MLP neurons of a small language model. Each row is named by its layer, matrix (up: input weights) and neuron, and shows model dimensions 144-239. Each number is 200 + 40 x the weight over its row's rms, rounded and kept within 0 to 999.
Before each neuron's rows, "fires on" lists the tokens most often at its 100 highest values on Wikipedia text that the model never trained on.

fires on: ",", "born", " .", "):", " worked"
L7.up1417,270,264,244,201,142,226,246,234,162,194,240,253,181,219,278,193,295,256,232,133,151,189,160,232,215,257,290,246,202,173,227,262,241,252,178,264,221,219,210,212,272,231,190,228,189,201,163,190,179,156,238,136,155,181,108,201,160,187,202,233,225,179,203,215,192,228,167,184,169,253,190,167,131,191,215,168,209,252,194,190,127,158,216,177,233,217,205,145,114,272,250,233,199,229,234,228

fires on: ":", "′", "."
L7.up2505,288,188,184,147,206,153,151,182,192,225,173,224,188,195,191,187,299,178,196,199,203,139,243,163,184,163,184,129,194,194,189,199,213,102,261,180,187,168,187,154,166,202,208,246,205,281,101,190,211,203,167,156,204,164,244,164,215,142,180,247,130,197,300,203,174,238,210,218,186,231,200,273,228,228,201,218,176,224,176,234,188,208,168,215,258,212,197,186,242,131,171,169,238,210,194,261

fires on: ",", " |"
L7.up3837,198,124,244,247,171,162,230,221,150,215,164,190,228,236,165,184,221,164,243,154,234,214,247,173,219,213,144,289,187,215,220,269,186,249,183,233,169,180,274,205,226,204,165,150,150,133,192,287,167,198,181,205,216,201,160,247,180,192,180,147,185,304,183,193,280,143,158,235,233,215,266,173,222,166,193,152,230,214,174,159,189,182,256,241,194,220,183,223,199,184,173,152,236,132,183,256

fires on: ",", " .", " |"
L7.up3934,254,166,224,208,230,193,196,151,172,135,236,253,168,280,216,235,182,222,225,150,182,165,221,168,275,181,182,217,232,145,271,173,223,194,197,186,254,211,156,201,175,190,221,132,211,184,203,150,204,192,203,171,192,175,257,162,226,147,222,219,186,226,187,216,257,239,171,254,154,184,272,123,130,175,235,153,167,226,220,240,200,219,123,223,185,217,167,221,132,131,201,164,264,208,259,169

fires on: " |", "|", "-", "/"
L7.up1342,245,195,233,160,168,114,246,211,136,186,152,252,168,212,186,139,188,180,205,227,183,234,115,218,254,224,170,217,249,161,294,331,160,184,204,171,201,174,233,211,145,281,187,229,213,131,155,176,160,190,239,206,140,223,158,186,184,150,242,175,129,286,230,229,230,186,178,201,204,210,225,154,238,174,193,223,248,173,184,204,150,166,220,246,151,206,161,223,200,205,198,98,222,212,271,263

fires on: "\n", ",", "-"
L7.up2075,235,146,238,170,245,176,209,195,151,146,163,196,182,218,163,208,225,178,129,141,185,215,221,202,231,203,238,181,226,135,236,213,224,176,227,231,235,204,231,193,187,110,151,161,177,263,160,144,165,210,199,128,224,166,199,221,217,157,135,230,184,153,160,155,223,263,233,242,192,174,142,174,244,143,263,167,212,242,189,215,131,204,261,172,196,165,173,264,188,212,275,149,224,174,168,119

fires on: "′", ":", "°", " a"
L7.up5189,204,194,197,193,222,173,260,183,200,217,167,294,230,249,105,196,170,195,213,252,229,268,197,228,170,156,287,205,177,133,130,232,180,268,233,216,248,230,285,191,215,206,237,162,165,223,174,151,200,178,206,105,232,286,233,186,174,147,161,149,205,206,188,190,168,170,231,276,179,217,134,229,180,217,272,183,162,201,166,209,207,216,204,218,150,199,191,179,135,171,198,243,177,214,142,245

fires on: ",", "-", ":"
L7.up2438,147,254,221,228,215,94,177,219,188,228,211,204,193,227,163,256,254,273,221,257,186,194,205,199,191,156,234,192,190,204,231,223,248,186,159,206,191,233,272,224,217,245,145,305,242,183,182,192,256,111,172,148,125,211,208,193,192,161,218,238,247,202,172,183,198,244,211,186,182,146,255,218,136,183,239,181,268,217,270,152,145,189,197,182,215,154,147,251,201,192,193,191,200,180,123,262

fires on: "===", "==", " ("
L7.up699,129,154,247,146,139,203,216,261,204,170,248,175,206,285,229,219,158,238,164,245,239,176,225,196,213,124,216,187,261,245,168,183,211,250,118,214,138,174,164,157,216,180,194,274,165,138,196,131,206,231,144,219,246,208,221,143,122,184,151,171,195,148,239,251,255,214,104,229,176,179,135,273,151,191,160,130,172,267,187,192,191,216,142,149,187,227,184,135,199,167,230,212,269,156,228,244

fires on: ",", "."
L7.up5022,227,170,234,177,269,153,211,233,253,175,220,227,229,211,155,222,198,232,216,146,190,174,253,166,229,199,206,195,212,198,244,178,240,282,188,234,251,231,207,214,181,249,259,196,177,226,197,175,187,189,206,197,205,162,176,221,159,110,206,239,220,153,144,179,294,219,179,200,127,133,155,174,179,210,202,204,219,206,188,163,153,201,221,172,214,148,176,197,148,216,125,106,170,182,148,204

fires on: "′", "°", "″", " |"
L7.up2439,179,219,131,207,215,109,208,206,216,253,170,259,179,265,210,184,157,198,153,227,142,199,234,199,112,190,228,272,194,241,186,201,220,271,182,280,243,166,218,240,262,191,244,264,132,210,197,192,229,203,181,170,195,110,209,130,261,236,148,172,209,183,254,182,188,224,193,237,162,214,221,170,225,220,162,204,174,153,262,204,250,165,240,125,179,329,206,223,141,131,227,216,146,244,162,257

fires on: "-", "B", "K", "/", "–"
L7.up1469,204,145,207,194,282,150,219,227,161,143,218,234,188,215,212,180,210,191,161,300,185,236,175,246,266,216,149,179,176,231,254,242,232,243,209,219,255,167,171,175,189,224,214,200,190,202,180,210,233,208,251,206,182,181,173,191,211,149,165,162,182,172,198,159,242,149,149,310,229,219,210,258,144,197,183,206,200,183,234,142,216,204,202,159,164,223,251,247,162,221,202,175,138,157,189,259

fires on: ",", " |", " ."
L7.up636,186,200,171,139,216,155,184,211,123,184,150,186,274,242,202,211,174,235,239,220,206,193,185,178,156,178,292,214,184,287,199,190,217,184,202,183,198,176,178,202,201,232,150,182,177,183,193,182,200,308,212,230,219,126,165,169,168,230,224,201,237,177,227,242,243,140,170,121,265,184,240,140,218,166,222,228,255,207,198,333,166,152,152,281,214,142,215,266,165,212,308,144,194,178,151,171

fires on: ".", ",", " Ö"
L7.up1312,194,237,185,178,189,183,198,195,150,169,229,302,200,130,169,203,213,190,252,203,133,160,183,210,252,159,195,229,234,150,224,185,194,169,85,223,214,233,156,205,203,218,202,219,198,146,164,190,189,152,259,196,225,161,204,240,155,217,183,196,295,215,179,203,215,217,179,151,157,155,198,220,167,148,190,187,232,278,215,176,198,178,211,258,207,239,149,252,200,157,171,215,112,141,167,182

fires on: " |", " −"
L7.up838,189,154,185,142,343,155,256,204,186,154,187,300,224,221,168,234,253,204,217,250,230,253,209,162,142,162,300,189,181,157,168,227,229,167,175,254,222,159,222,167,186,215,84,228,183,265,246,252,117,164,267,200,146,229,225,235,151,195,214,162,247,230,276,155,216,247,170,237,229,214,191,168,229,176,255,147,216,220,192,256,125,155,189,209,224,248,242,178,178,247,247,191,211,188,154,203

fires on: " |", " +", " by"
L7.up4120,234,159,251,226,230,237,217,211,199,237,182,241,247,139,163,185,306,199,145,222,218,271,178,214,207,213,216,166,215,183,218,184,173,190,201,225,212,260,221,212,182,280,138,196,222,236,247,150,173,189,212,155,174,161,199,143,196,190,226,159,223,272,199,173,149,181,175,234,211,180,229,208,154,197,163,211,226,190,223,261,135,164,226,285,173,170,193,273,175,191,286,206,124,168,249,172

fires on: ",", "–", "-", " of", " $"
L7.up269,257,114,229,206,235,179,104,246,198,192,157,244,265,240,176,224,215,241,194,129,216,187,205,243,156,151,258,182,171,263,167,249,174,237,187,209,241,224,218,240,147,220,198,211,233,194,190,230,226,155,148,178,188,234,140,255,171,153,207,153,206,255,224,226,238,206,252,232,144,259,241,178,203,234,206,125,237,197,217,230,210,231,201,239,225,137,148,201,243,237,260,218,193,230,202,279

fires on: " |", " per", " by"
L7.up4577,179,246,285,116,221,228,159,263,171,226,228,204,273,151,180,249,199,255,226,233,204,201,228,258,167,156,236,273,189,188,267,240,174,207,310,222,145,183,193,271,290,200,236,186,249,162,211,225,221,217,177,137,196,192,188,218,154,196,216,246,238,196,177,186,247,163,200,182,245,191,194,62,183,219,253,167,281,249,180,210,163,176,103,223,166,140,171,242,192,153,235,191,263,243,179,134

fires on: "\n", "–", " has", " had", "-", " 4"
L7.up5355,150,144,187,214,223,183,134,314,193,212,232,197,251,156,226,264,192,230,129,165,170,185,195,128,181,180,171,202,214,234,310,240,178,232,188,265,215,217,229,207,173,266,160,116,222,194,152,235,147,269,197,238,154,201,144,192,138,197,200,270,148,199,180,215,280,217,198,278,104,220,214,241,122,163,110,190,183,274,183,151,188,148,277,249,143,229,138,240,135,212,266,213,158,224,154,286

fires on: " (", " ", "–", ",", "st", "."
L7.up151,235,147,133,197,188,182,134,238,208,150,158,216,231,150,193,209,239,209,189,158,219,206,191,198,243,146,204,234,204,177,227,201,206,145,182,194,220,254,196,239,250,174,206,197,249,171,186,152,273,163,195,142,274,192,178,251,219,147,257,194,207,243,197,192,141,246,180,188,169,205,236,232,192,207,193,270,175,176,115,150,194,145,150,230,170,181,192,192,238,178,143,178,142,173,186,184

fires on: " |", "°", ":", "|"
L7.up3173,188,100,196,125,146,221,188,158,173,190,147,165,298,196,144,277,272,131,235,228,249,273,227,230,268,240,158,255,231,226,207,285,189,222,237,198,214,143,217,225,232,236,199,255,264,184,158,237,164,184,193,162,158,210,186,197,213,212,156,153,178,179,183,238,216,165,173,229,203,246,280,201,192,187,289,178,217,276,222,167,206,210,286,200,117,213,229,229,222,137,195,117,200,213,193,316

fires on: ".", "′", "'", ":"
L7.up3180,257,235,154,120,178,202,166,208,212,213,189,278,212,164,153,175,227,155,276,219,243,161,188,281,176,176,241,228,190,184,176,255,183,269,129,194,269,277,239,143,193,184,252,207,203,191,212,223,221,257,245,193,204,142,167,193,272,132,275,205,242,225,188,149,166,210,199,250,202,186,202,179,198,189,111,159,159,298,230,181,260,239,213,240,159,168,230,158,160,151,190,232,208,229,187,250

fires on: ",", "-", " ("
L7.up1846,199,188,229,212,203,184,242,186,219,211,166,198,245,210,206,199,158,192,150,239,136,220,194,176,234,146,256,269,185,163,195,198,168,175,181,247,183,216,187,182,202,179,165,284,155,200,170,196,157,227,214,252,200,200,213,270,129,170,174,265,216,161,201,284,252,188,135,186,189,234,256,203,151,131,257,161,283,174,217,179,175,170,184,210,119,169,136,251,164,178,204,145,192,120,249,187

fires on: ",", " Cultural"
L7.up3045,239,161,312,223,151,162,188,227,204,240,166,203,169,244,210,230,219,201,127,180,185,175,211,247,200,139,235,248,199,179,153,212,203,208,199,218,204,247,267,215,164,215,150,210,193,197,210,196,205,188,213,169,166,285,115,156,201,196,266,217,131,170,140,183,251,201,232,180,205,229,268,215,128,231,179,179,206,252,191,189,140,226,188,249,152,192,147,229,245,208,213,141,172,233,225,241

fires on: " |", " him", ";"
L7.up1938,204,170,267,267,155,232,177,199,120,204,144,280,237,234,216,207,277,193,191,183,190,173,242,220,229,213,145,171,226,222,274,221,121,196,154,232,194,198,207,120,206,217,213,175,211,184,227,174,138,151,196,218,171,200,202,137,162,285,220,117,216,238,246,263,109,209,181,162,289,209,289,339,210,197,164,201,261,151,281,190,198,157,179,212,191,211,227,160,168,174,165,223,198,177,155,137

fires on: ".", " −", " |"
L7.up3892,189,174,195,217,195,203,249,215,269,152,193,233,283,187,203,237,173,195,208,184,222,163,222,197,191,236,284,194,176,170,185,179,168,184,240,210,204,193,298,172,192,196,269,276,198,228,207,249,213,191,269,110,183,207,215,179,165,155,165,165,137,248,178,172,143,184,222,266,95,124,182,172,175,212,186,197,253,217,197,180,183,212,200,203,187,229,195,159,209,164,195,208,137,139,96,228

fires on: ",", " (", "-", " ", " was", "|"
L7.up5169,197,152,264,181,193,213,270,229,157,190,199,125,198,238,166,208,224,239,210,219,140,156,191,218,215,182,292,151,180,165,216,223,210,147,244,223,159,206,175,177,170,254,190,197,117,143,137,172,245,221,242,221,190,165,126,180,150,210,195,167,142,211,204,200,194,216,197,181,178,213,191,250,134,168,168,157,233,197,203,192,169,158,162,179,217,224,143,242,213,193,230,99,135,203,220,159

fires on: ",", ")", "\"", " ="
L7.up1907,188,211,270,189,229,203,158,200,198,213,170,202,171,191,233,151,254,196,177,235,199,159,132,225,216,175,226,221,188,206,203,218,148,156,155,262,229,157,157,200,180,196,151,215,181,245,138,163,221,259,182,144,168,218,161,196,230,205,261,183,215,209,245,200,251,179,122,209,209,190,233,194,206,127,210,201,244,182,174,229,130,127,180,214,230,268,190,266,204,131,234,167,190,150,162,154